config = dict(
    init='normal',
    init_std_o=0.00472,
    init_std_up=0.025,
    doc_mask=True,
)
MLP neurons of a small language model. Each row is named by its layer, matrix (up: input weights; down: output weights) and neuron, and shows model dimensions 0-63. Each number is 50 + 10 x the weight over its row's rms, rounded and kept within 0 to 99.
A block is one neuron, or neurons of one layer that tend to fire together. After each block is what it responds to, as a language model described it from the Wikipedia text at the highest values.

L3.up333:48 41 49 46 59 46 46 57 42 58 50 42 54 47 39 40 43 43 61 54 42 48 45 47 30 55 72 67 43 49 53 38 24 44 36 45 48 45 40 69 50 48 40 36 54 47 59 73 60 57 25 38 52 51 31 51 45 68 52 34 63 46 65 45
L3.down333:52 57 42 62 51 44 74 54 50 57 61 59 63 48 57 60 64 47 43 27 42 40 37 46 44 56 39 72 40 32 30 60 34 57 47 38 51 41 63 31 45 59 50 48 51 52 59 31 61 67 36 41 65 49 53 66 47 44 46 43 70 40 54 55
L3.up499:54 59 41 38 48 38 65 46 56 35 39 52 39 44 54 64 49 49 53 48 45 72 44 55 43 37 64 43 59 43 50 37 53 53 53 57 40 42 48 51 51 36 46 44 46 48 39 54 62 56 49 26 44 32 57 59 58 52 55 47 38 59 24 54
L3.down499:40 50 31 52 59 35 49 52 43 55 52 60 59 53 46 46 57 52 44 38 50 51 42 56 29 72 59 41 46 58 59 63 59 59 47 67 49 50 55 49 60 42 58 56 54 58 58 40 52 57 48 40 45 80 44 51 51 66 48 51 34 52 49 84
L3.up528:55 49 71 35 48 41 51 40 54 40 54 36 49 31 51 47 51 50 76 44 36 38 44 50 52 57 77 72 56 54 69 51 36 53 45 51 57 49 42 45 42 40 49 42 45 44 25 55 41 50 51 43 35 43 28 48 62 42 48 41 46 53 44 44
L3.down528:47 56 52 56 55 44 53 55 47 69 49 43 45 53 56 47 58 46 43 45 51 40 49 37 51 62 54 58 39 61 28 66 32 53 58 66 52 40 58 60 51 57 70 47 65 59 54 38 31 49 52 40 48 68 54 46 56 36 55 53 41 45 59 70
L3.up559:56 50 69 37 37 41 69 51 41 42 50 20 36 47 40 41 53 44 64 38 51 57 49 52 35 60 79 58 29 51 40 58 50 45 47 72 46 46 46 44 52 39 41 44 34 57 35 75 42 55 51 41 43 39 38 50 67 50 47 44 50 53 55 45
L3.down559:31 47 37 55 46 37 63 61 36 65 56 62 52 54 58 39 50 61 59 75 53 50 34 41 30 33 50 35 49 54 44 47 46 63 59 65 41 59 39 56 46 53 53 48 57 69 57 43 44 49 53 54 49 41 45 40 40 52 62 45 30 44 59 71
Mid-word "ay" fragment

L4.up375:62 56 41 41 54 47 44 57 49 52 49 68 49 44 55 66 58 38 25 50 46 28 48 58 49 53 50 48 68 50 59 53 70 49 67 73 33 54 54 58 70 47 58 51 42 49 51 58 50 48 49 57 44 49 65 55 42 60 48 52 61 41 49 47
L4.down375:52 51 34 37 45 68 57 44 55 50 57 55 60 56 74 53 60 56 52 34 65 44 58 40 27 42 53 44 45 46 38 33 56 41 48 54 40 63 43 53 54 70 46 39 42 54 46 57 62 35 53 52 64 61 63 50 40 45 56 62 43 38 49 56
Mid-word completion fragments

L8.up172:48 44 39 43 73 40 62 55 52 54 54 57 48 39 46 45 57 46 70 33 52 42 46 27 39 48 33 47 54 50 54 35 49 53 50 55 46 48 55 56 34 49 34 42 55 49 47 46 45 45 61 57 43 29 54 39 52 59 47 54 62 32 55 49
L8.down172:52 38 54 59 64 51 52 45 42 51 47 50 51 28 41 59 40 57 36 61 60 39 46 60 34 38 54 44 60 43 54 44 48 58 49 48 57 60 61 60 43 54 55 40 41 53 44 44 51 42 47 43 46 66 28 45 56 59 40 36 41 43 35 22
L8.up257:73 49 48 43 65 43 37 58 41 42 45 47 53 43 47 45 67 45 49 41 61 58 46 71 39 31 33 46 40 49 61 41 56 48 50 42 35 44 56 46 50 55 45 72 56 43 50 43 60 53 44 50 37 41 49 46 57 70 66 52 35 24 56 48
L8.down257:46 45 52 54 48 41 61 45 52 66 48 53 46 50 70 53 42 52 35 61 42 42 51 45 56 28 69 30 51 65 56 50 71 53 59 57 42 55 55 63 44 51 49 53 60 54 54 35 58 31 49 51 32 44 59 48 46 37 60 50 49 56 50 36
L8.up289:58 46 63 52 61 43 41 54 51 34 37 50 49 55 35 38 48 58 57 54 48 63 53 71 39 43 31 64 45 58 64 32 69 51 45 40 54 43 55 48 60 47 36 57 54 41 42 50 40 41 55 41 64 41 43 49 66 81 27 55 53 32 59 49
L8.down289:47 47 41 67 47 52 60 45 49 40 40 53 52 55 65 51 47 60 34 63 30 43 46 58 29 38 64 38 54 52 52 55 61 64 59 59 43 66 47 54 47 46 53 46 51 44 50 33 56 43 56 42 43 50 46 39 52 45 52 46 54 60 51 21
L8.up421:51 49 59 52 54 41 62 72 52 49 37 55 53 43 38 29 42 52 61 59 43 52 43 31 46 47 35 57 62 54 41 40 55 47 39 46 42 63 56 46 66 57 48 29 72 53 51 75 36 46 47 47 55 40 47 50 43 65 48 41 56 54 40 53
L8.down421:54 55 54 64 57 52 42 63 45 54 49 63 45 43 52 38 50 56 29 53 43 43 53 63 40 46 64 42 64 49 63 53 48 60 41 65 43 65 53 44 63 56 57 30 52 47 59 61 52 44 49 44 65 55 40 28 51 62 50 24 44 42 42 34
Word-initial fragment pieces

L8.up167:60 73 56 59 52 47 58 42 59 48 66 43 38 58 44 42 39 47 62 60 55 53 71 39 45 45 46 36 44 49 55 64 71 54 64 38 48 38 43 54 62 58 48 72 41 52 17 36 47 67 54 68 50 66 56 66 54 62 45 43 45 49 43 44
L8.down167:55 56 50 68 49 58 48 36 47 43 36 52 63 51 37 68 48 39 37 64 45 55 49 59 54 37 62 55 41 44 50 59 53 74 58 63 53 42 48 31 33 38 40 48 50 51 29 34 40 72 53 59 47 39 63 48 69 42 43 76 53 50 54 41
L8.up240:63 48 38 42 38 52 50 69 43 47 47 16 39 42 56 44 43 61 41 48 53 29 57 67 43 54 25 56 46 45 59 62 72 48 54 65 43 43 43 44 49 43 41 55 47 39 42 33 43 55 50 41 42 33 52 50 70 47 34 57 47 54 39 55
L8.down240:65 41 38 50 56 48 41 61 56 60 27 49 47 70 46 45 57 64 60 57 40 51 50 56 33 31 46 42 53 42 35 35 60 49 49 38 60 65 55 60 62 58 39 48 53 51 51 49 53 59 72 56 38 59 48 51 50 54 30 43 61 65 61 55
L8.up595:49 64 53 50 33 48 55 50 50 45 55 42 38 33 44 50 40 53 63 47 55 25 56 30 46 46 40 48 41 44 66 53 45 48 59 39 47 42 42 53 47 62 43 42 42 57 44 50 33 65 54 73 41 43 62 65 32 39 54 51 41 63 34 44
L8.down595:71 47 35 47 46 45 42 49 49 44 42 63 69 50 41 70 62 47 44 46 69 40 55 68 37 47 51 40 58 44 46 51 52 39 36 54 67 48 55 42 46 44 30 44 40 57 44 53 33 71 70 42 42 67 45 50 79 47 31 35 56 46 39 37
L8.up635:35 59 47 51 45 50 51 47 48 56 69 59 48 55 61 31 46 72 60 49 58 41 58 35 50 42 37 59 51 44 47 43 51 47 51 41 44 59 46 33 45 51 62 30 59 57 44 65 53 57 56 65 53 50 40 57 43 41 46 60 28 68 33 54
L8.down635:62 56 49 58 58 54 41 46 48 42 53 49 51 57 46 42 65 67 39 51 67 34 51 60 56 61 40 42 42 47 41 49 24 38 50 51 49 62 56 35 66 64 22 50 49 57 31 56 31 54 47 65 40 61 70 41 58 63 37 42 53 38 49 57
Word "to" and subword pieces

L3.up119:60 64 57 31 54 71 42 47 56 51 48 64 35 59 61 51 59 39 57 36 61 41 38 47 45 49 48 42 72 55 57 52 51 49 46 45 56 42 60 39 56 54 68 43 41 47 65 62 42 40 50 51 49 41 63 39 53 25 21 52 50 46 62 55
L3.down119:61 35 70 44 39 72 46 46 51 55 60 52 43 48 42 46 34 65 45 63 63 46 68 51 49 53 47 55 60 37 55 39 37 28 61 46 46 52 53 68 50 42 55 41 56 49 42 58 39 55 56 51 52 56 58 45 56 48 31 58 54 38 41 64
L3.up322:72 48 61 37 45 46 52 41 48 65 63 55 28 57 35 47 62 37 47 36 44 43 28 42 55 44 33 53 34 50 48 39 43 56 64 41 73 34 48 47 69 52 49 48 41 61 34 57 58 44 59 34 52 37 54 40 67 42 47 44 59 54 68 49
L3.down322:42 44 57 51 42 55 57 57 40 64 55 59 63 53 58 30 39 61 20 54 47 09 51 50 55 54 33 26 52 42 49 43 39 72 70 61 32 57 35 56 36 52 58 39 53 62 49 57 56 47 48 39 35 60 66 44 48 69 54 31 53 48 56 46
L3.up463:46 64 54 42 44 49 69 49 64 46 46 49 37 63 57 45 44 49 64 67 51 43 28 55 43 50 62 49 46 48 62 43 53 53 75 47 41 37 38 52 63 40 55 38 32 48 51 48 62 53 65 49 44 37 63 42 51 31 45 45 48 36 52 51
L3.down463:42 47 52 60 59 53 56 51 50 50 64 43 54 57 55 39 34 55 29 52 61 56 58 33 40 58 41 41 70 49 48 40 52 70 67 47 50 53 58 66 45 45 59 48 55 53 60 31 66 54 42 63 61 50 54 59 66 79 48 47 60 46 48 51
L3.up493:46 58 42 38 57 52 38 42 53 68 48 41 40 54 45 62 53 34 57 51 39 34 41 51 43 64 48 44 51 56 59 16 38 52 51 33 44 47 46 64 54 61 51 35 59 54 34 67 66 41 60 34 40 30 52 52 50 49 32 47 41 58 45 46
L3.down493:61 37 60 65 50 56 70 43 44 67 60 47 57 44 55 58 52 41 38 46 51 43 51 32 52 59 45 53 49 36 45 47 40 59 61 58 53 54 60 64 57 51 54 63 45 56 60 31 50 80 42 42 58 68 69 57 61 55 46 60 69 44 57 34
Token " to"

L8.up66:47 76 70 45 53 52 41 60 59 47 48 52 45 48 40 45 34 50 60 49 36 60 47 43 51 51 62 49 46 47 51 36 56 49 39 46 37 52 65 57 57 83 50 52 35 37 29 61 54 56 46 42 52 26 48 68 59 55 40 38 47 63 46 53
L8.down66:43 54 52 52 38 62 59 35 60 49 48 57 41 54 51 40 48 50 43 64 60 75 56 53 64 63 49 39 67 43 50 51 45 55 41 59 60 49 46 20 58 51 43 36 50 27 42 49 33 50 51 54 72 53 67 48 56 55 45 31 47 48 44 41
L8.up161:52 39 62 39 64 50 50 66 56 47 48 55 55 51 34 61 57 46 42 44 48 32 23 34 48 45 46 40 49 48 49 37 52 50 53 46 29 64 53 51 43 48 62 69 38 58 38 42 60 42 43 69 40 52 47 31 60 58 35 45 36 49 42 55
L8.down161:52 39 67 55 62 45 45 54 44 65 56 36 41 43 54 68 34 48 45 63 69 40 53 54 41 48 51 41 59 35 65 57 63 68 50 41 50 55 53 54 61 47 51 51 50 36 51 58 46 31 48 64 48 49 49 36 37 70 52 35 48 58 46 49
L8.up368:42 43 64 37 51 51 44 61 65 35 69 51 41 51 55 51 56 57 54 57 45 47 37 57 50 44 53 48 55 49 66 44 67 53 38 61 32 56 59 58 45 67 54 66 44 42 41 50 55 47 51 46 50 23 40 34 48 62 43 56 52 61 42 56
L8.down368:49 46 58 60 51 57 46 53 43 36 62 37 38 46 46 58 48 56 55 65 62 46 43 55 46 50 63 35 70 43 48 46 55 37 59 53 49 57 46 62 58 46 51 55 47 61 68 43 52 51 58 54 57 51 44 23 45 57 41 40 53 51 40 38
L8.up587:57 49 48 37 68 53 61 49 61 55 58 37 56 54 56 54 47 49 42 38 43 45 28 36 55 39 45 35 50 43 38 40 70 45 51 52 42 58 54 57 42 40 40 61 45 44 30 28 58 46 43 39 41 54 40 45 47 45 58 47 46 28 36 50
L8.down587:59 40 62 63 66 55 55 42 46 68 54 38 37 48 50 56 38 46 55 55 67 66 46 54 40 44 60 55 49 50 57 28 58 66 60 45 52 57 69 44 56 48 37 61 47 44 59 43 49 44 34 61 34 57 47 52 40 55 34 45 41 53 37 40
Mid-word "il" fragment

L3.up22:37 48 58 49 64 64 53 49 42 58 53 39 47 57 42 57 53 42 38 38 42 55 55 49 63 62 50 56 47 53 49 47 42 49 26 55 48 56 51 44 29 55 42 48 61 67 48 55 42 35 53 47 50 51 55 71 61 36 44 58 56 46 51 45
L3.down22:53 26 51 54 55 68 49 41 46 54 46 60 44 50 55 54 51 47 57 63 32 39 57 56 50 51 66 44 52 39 69 52 51 60 51 60 43 57 57 54 52 35 39 46 43 54 26 52 41 44 47 56 51 54 50 51 19 19 39 59 44 54 47 29
L3.up40:41 23 72 45 68 66 43 39 28 54 40 39 72 42 40 54 55 54 55 55 45 53 62 52 42 55 35 40 53 43 62 49 33 57 47 49 33 55 54 58 41 61 62 43 47 73 46 41 60 49 60 62 50 48 35 60 46 70 44 62 57 50 36 54
L3.down40:41 40 40 65 57 75 45 44 24 56 47 39 36 65 42 59 56 56 57 50 52 76 39 45 55 45 42 41 55 60 46 57 61 62 48 60 74 38 49 58 63 50 40 67 45 62 52 48 60 53 49 38 53 48 49 66 46 37 55 61 51 39 51 47
L3.up308:53 45 45 34 65 67 47 62 57 63 40 49 52 35 33 46 49 44 39 54 37 35 45 61 48 54 53 56 60 53 57 38 44 55 29 62 69 66 48 53 36 56 39 48 78 69 45 63 66 53 30 43 52 42 55 48 49 71 43 44 63 45 49 48
L3.down308:46 62 60 64 49 63 42 49 36 49 56 54 46 30 49 54 56 41 54 58 51 43 47 54 39 58 48 61 48 32 45 60 49 50 42 62 55 49 53 40 57 60 46 60 49 59 51 41 41 77 48 37 55 73 65 51 44 46 47 59 56 48 56 54
L3.up562:64 49 55 45 42 90 43 47 47 54 36 46 58 53 39 45 63 45 43 38 40 47 45 55 53 53 57 26 71 48 52 40 57 54 32 51 51 50 49 55 42 78 55 42 57 54 45 52 52 49 62 26 65 29 49 42 71 47 32 54 47 71 45 62
L3.down562:58 37 60 40 33 64 38 56 44 61 64 55 51 63 34 49 57 47 43 76 52 51 51 37 48 53 59 42 57 56 54 38 48 90 58 58 44 56 53 62 65 50 46 53 38 55 59 60 49 55 64 44 51 65 49 43 42 46 42 69 59 38 57 66
Word-start "be" fragment

L4.up229:44 68 69 52 58 65 52 53 57 41 47 65 42 47 43 40 37 31 35 62 60 34 40 40 54 53 51 42 45 54 55 45 46 54 49 51 46 57 51 66 42 48 37 34 52 43 53 51 50 65 62 30 59 56 66 50 39 63 55 42 49 53 71 53
L4.down229:45 49 43 44 58 53 74 70 86 50 41 49 45 44 38 39 50 51 40 36 55 54 58 41 50 55 56 56 43 45 54 53 49 43 51 47 47 42 58 51 56 54 52 58 56 31 60 35 62 68 51 50 52 38 69 47 44 51 47 68 39 51 60 74
Word-initial to, Y, st

L4.up76:47 67 55 53 53 59 55 50 56 50 21 51 57 44 65 35 46 54 41 46 49 66 54 62 54 43 28 39 39 55 48 36 58 52 37 61 38 46 41 39 38 51 34 47 55 61 69 54 61 59 62 55 55 36 56 47 55 47 59 65 41 55 52 56
L4.down76:28 61 57 59 60 31 54 52 49 50 45 62 41 47 53 54 40 48 63 39 50 37 49 52 72 62 25 60 43 41 54 46 60 54 51 45 37 36 48 55 55 62 64 57 35 27 65 44 56 56 39 66 42 34 47 49 62 54 63 70 35 54 51 83
Word-internal "y" fragment

L4.up34:58 41 41 67 49 43 73 52 53 48 40 69 51 45 61 53 51 40 41 46 53 39 51 78 62 55 60 49 59 47 59 42 49 55 47 45 44 72 42 41 38 53 56 50 66 45 53 61 59 47 66 54 28 58 49 60 47 53 62 63 55 43 41 43
L4.down34:51 39 57 64 52 46 46 53 48 54 34 69 54 47 66 53 46 49 49 52 47 71 38 49 47 53 25 50 50 65 49 41 58 61 41 60 33 53 49 44 49 63 61 51 32 49 50 51 61 59 51 54 37 45 49 54 57 59 49 50 31 37 41 57
Pre-verb adverbs, auxiliaries, word endings

L3.up99:50 47 61 17 61 41 49 42 47 51 39 26 52 46 56 40 58 57 59 39 51 50 52 49 39 56 61 51 73 46 61 55 64 52 48 61 39 46 60 50 61 54 38 56 40 67 27 46 50 43 58 56 53 46 51 48 48 30 26 50 52 56 53 47
L3.down99:43 57 52 69 51 52 49 54 45 44 63 54 51 66 46 47 42 74 38 62 55 46 44 58 48 49 50 40 64 46 53 61 47 49 43 70 46 53 57 61 48 48 56 50 53 52 46 36 44 53 44 67 60 44 57 45 33 43 46 59 18 34 55 47
L3.up407:36 32 46 50 50 51 36 67 41 61 58 39 40 40 40 69 45 56 54 43 50 40 44 41 45 52 44 46 45 53 44 56 41 56 50 34 67 44 57 56 63 62 52 64 67 67 31 54 45 46 54 62 42 52 56 59 54 58 63 46 42 52 57 42
L3.down407:49 51 50 62 49 73 57 46 43 53 42 50 40 56 47 33 41 49 42 51 28 23 60 38 69 43 35 40 36 41 46 66 36 51 56 50 58 51 45 47 44 76 37 53 55 56 43 46 52 64 52 22 37 58 64 45 49 49 54 62 43 61 61 31
L3.up481:54 48 43 39 69 44 58 55 44 52 57 23 36 56 45 51 64 53 61 44 47 54 55 26 33 53 44 56 71 47 46 44 59 53 57 50 46 40 51 47 53 61 37 57 40 71 32 51 46 42 64 55 51 36 55 51 66 56 37 46 57 64 52 45
L3.down481:53 52 41 66 46 56 60 49 50 63 64 42 54 40 48 36 60 48 37 54 63 34 58 48 50 41 50 38 57 51 57 49 35 51 65 67 77 45 47 55 42 54 54 42 64 61 50 39 57 59 46 45 56 58 45 58 45 59 41 72 35 37 52 33
L3.up529:47 53 46 37 64 39 55 57 42 58 49 29 46 57 38 54 45 50 41 50 48 33 59 60 45 46 43 51 48 56 59 49 50 48 62 37 59 49 58 50 59 60 26 70 66 61 16 51 52 37 46 56 61 61 61 51 43 41 44 43 58 60 53 45
L3.down529:54 66 55 63 55 47 51 45 40 42 50 40 47 42 46 51 41 40 53 56 45 35 47 67 51 45 50 52 52 41 44 61 39 26 59 69 55 53 37 50 34 73 47 57 60 52 53 27 42 52 56 65 59 51 63 42 42 38 42 63 33 61 64 33
Split-word ending fragments

L8.up180:47 48 58 46 50 72 56 60 49 42 56 46 45 46 32 58 47 58 58 54 60 26 50 49 43 29 48 53 27 52 35 62 46 48 57 29 63 52 52 60 62 56 55 40 38 44 41 66 47 58 54 67 49 25 52 69 58 56 54 56 54 69 38 50
L8.down180:41 40 47 42 46 49 56 54 34 33 58 44 44 41 57 39 58 54 50 68 55 55 62 52 48 50 43 57 41 38 46 43 56 44 51 37 59 46 45 42 41 39 49 50 49 49 47 56 56 54 74 64 50 61 43 52 50 53 57 27 57 54 46 73
L8.up231:58 37 38 43 52 62 53 51 53 64 59 45 50 46 55 61 50 75 64 52 64 38 52 45 55 44 41 49 39 48 40 69 49 43 63 35 64 42 33 47 47 43 37 26 63 57 40 56 33 61 40 47 47 51 52 48 25 44 49 55 61 47 38 44
L8.down231:49 44 35 45 50 44 35 64 49 60 44 40 60 49 61 43 55 76 50 59 60 44 51 45 48 53 32 54 32 43 38 42 58 66 48 40 66 50 59 50 43 43 47 65 35 65 46 69 50 45 51 48 46 51 53 61 50 44 46 47 49 35 48 72
L8.up238:60 38 48 37 47 54 53 37 46 47 51 51 46 54 49 50 62 63 65 52 48 37 43 50 49 36 46 48 43 52 40 53 40 47 59 35 47 36 32 49 31 54 38 43 48 55 39 55 31 52 39 39 43 49 30 45 30 45 48 54 59 55 48 48
L8.down238:56 24 35 50 41 49 37 54 49 53 50 42 48 39 54 51 54 69 46 64 60 44 49 48 57 57 24 41 32 41 45 53 64 23 46 40 74 51 63 54 50 44 48 62 35 57 51 64 41 60 40 52 36 48 57 71 53 48 54 68 52 47 54 78
L8.up553:52 56 54 54 47 55 66 55 57 48 47 71 38 50 53 56 39 35 20 41 39 52 40 42 49 34 55 48 52 48 57 64 56 49 53 54 49 62 52 57 46 44 46 47 49 58 54 50 49 53 52 60 51 69 64 43 31 40 55 45 29 63 41 48
L8.down553:37 57 57 40 53 57 44 55 43 49 35 57 48 44 49 42 37 43 74 51 54 50 65 52 37 47 50 39 67 54 52 51 52 58 51 31 64 41 51 47 36 40 38 49 43 35 44 63 37 68 54 50 58 30 69 56 56 54 45 39 60 42 41 66
Word-final -y suffix

L4.up501:62 54 41 32 77 45 43 34 41 41 75 67 43 67 37 64 55 62 53 43 56 49 50 53 52 32 49 46 62 40 58 55 69 48 73 38 43 45 49 57 44 43 56 50 33 54 29 50 60 48 53 41 44 48 45 57 46 64 48 56 51 55 54 48
L4.down501:57 52 38 46 49 52 57 40 45 39 61 60 47 38 62 63 46 57 51 47 43 40 61 39 47 52 51 42 41 49 57 53 62 60 50 51 42 54 40 50 52 68 59 55 53 52 57 53 83 54 57 44 52 65 41 53 40 52 57 76 66 60 38 59
Mid-word fragments

L8.up242:34 50 41 46 53 63 59 54 45 41 55 69 46 44 35 48 55 68 64 41 66 42 52 34 59 53 57 67 41 45 42 45 38 50 50 41 58 44 50 42 50 52 57 25 53 57 62 80 55 47 63 53 64 49 53 50 54 44 65 46 59 63 55 55
L8.down242:29 59 49 58 60 59 38 49 54 46 65 63 49 49 47 58 62 59 50 58 54 46 55 63 56 60 42 42 64 37 61 47 33 18 49 41 46 50 51 53 61 48 45 38 43 69 43 58 50 59 50 49 49 48 47 39 38 47 36 40 43 39 35 44
L8.up402:31 57 58 31 48 49 39 56 47 45 45 46 51 49 64 43 40 45 46 43 66 46 38 36 55 47 49 64 63 51 37 56 38 52 39 29 56 61 38 37 50 41 42 50 57 50 62 63 59 62 38 53 57 51 37 58 60 58 65 46 49 44 45 55
L8.down402:65 51 45 45 47 63 49 45 45 60 59 66 66 49 57 49 43 40 49 38 48 64 60 60 54 43 56 45 63 39 50 44 44 19 37 54 50 53 57 45 71 57 46 36 34 61 55 33 40 68 59 52 32 49 43 60 37 58 38 46 41 40 32 39
L8.up474:42 61 49 47 61 74 67 55 61 46 55 45 43 48 49 48 43 53 53 43 56 38 57 48 62 54 57 52 48 36 65 46 54 57 69 34 51 48 64 50 37 53 42 53 41 56 43 55 47 56 53 62 53 39 58 35 55 32 62 51 55 62 42 54
L8.down474:47 55 60 55 55 70 32 47 48 46 60 59 47 52 44 63 64 54 52 62 54 55 55 59 52 53 48 56 60 37 44 52 49 61 70 54 35 58 50 49 49 55 58 39 45 63 40 52 54 63 51 58 50 55 47 41 48 56 43 39 48 44 46 65
L8.up584:51 50 49 55 51 59 58 58 55 54 65 52 47 44 36 49 48 58 55 45 58 55 68 28 42 47 51 43 55 51 56 46 40 44 36 48 50 48 45 59 58 51 57 51 51 66 45 59 50 56 56 50 65 29 53 71 48 43 58 36 57 47 48 46
L8.down584:38 71 42 59 50 44 45 44 63 47 47 53 58 32 37 55 63 51 34 47 64 61 44 52 58 43 38 41 68 53 50 46 47 66 52 50 49 39 42 33 61 50 30 50 16 47 40 57 43 47 54 50 50 63 41 42 58 38 41 59 47 39 24 28
Word-internal fragments, auxiliaries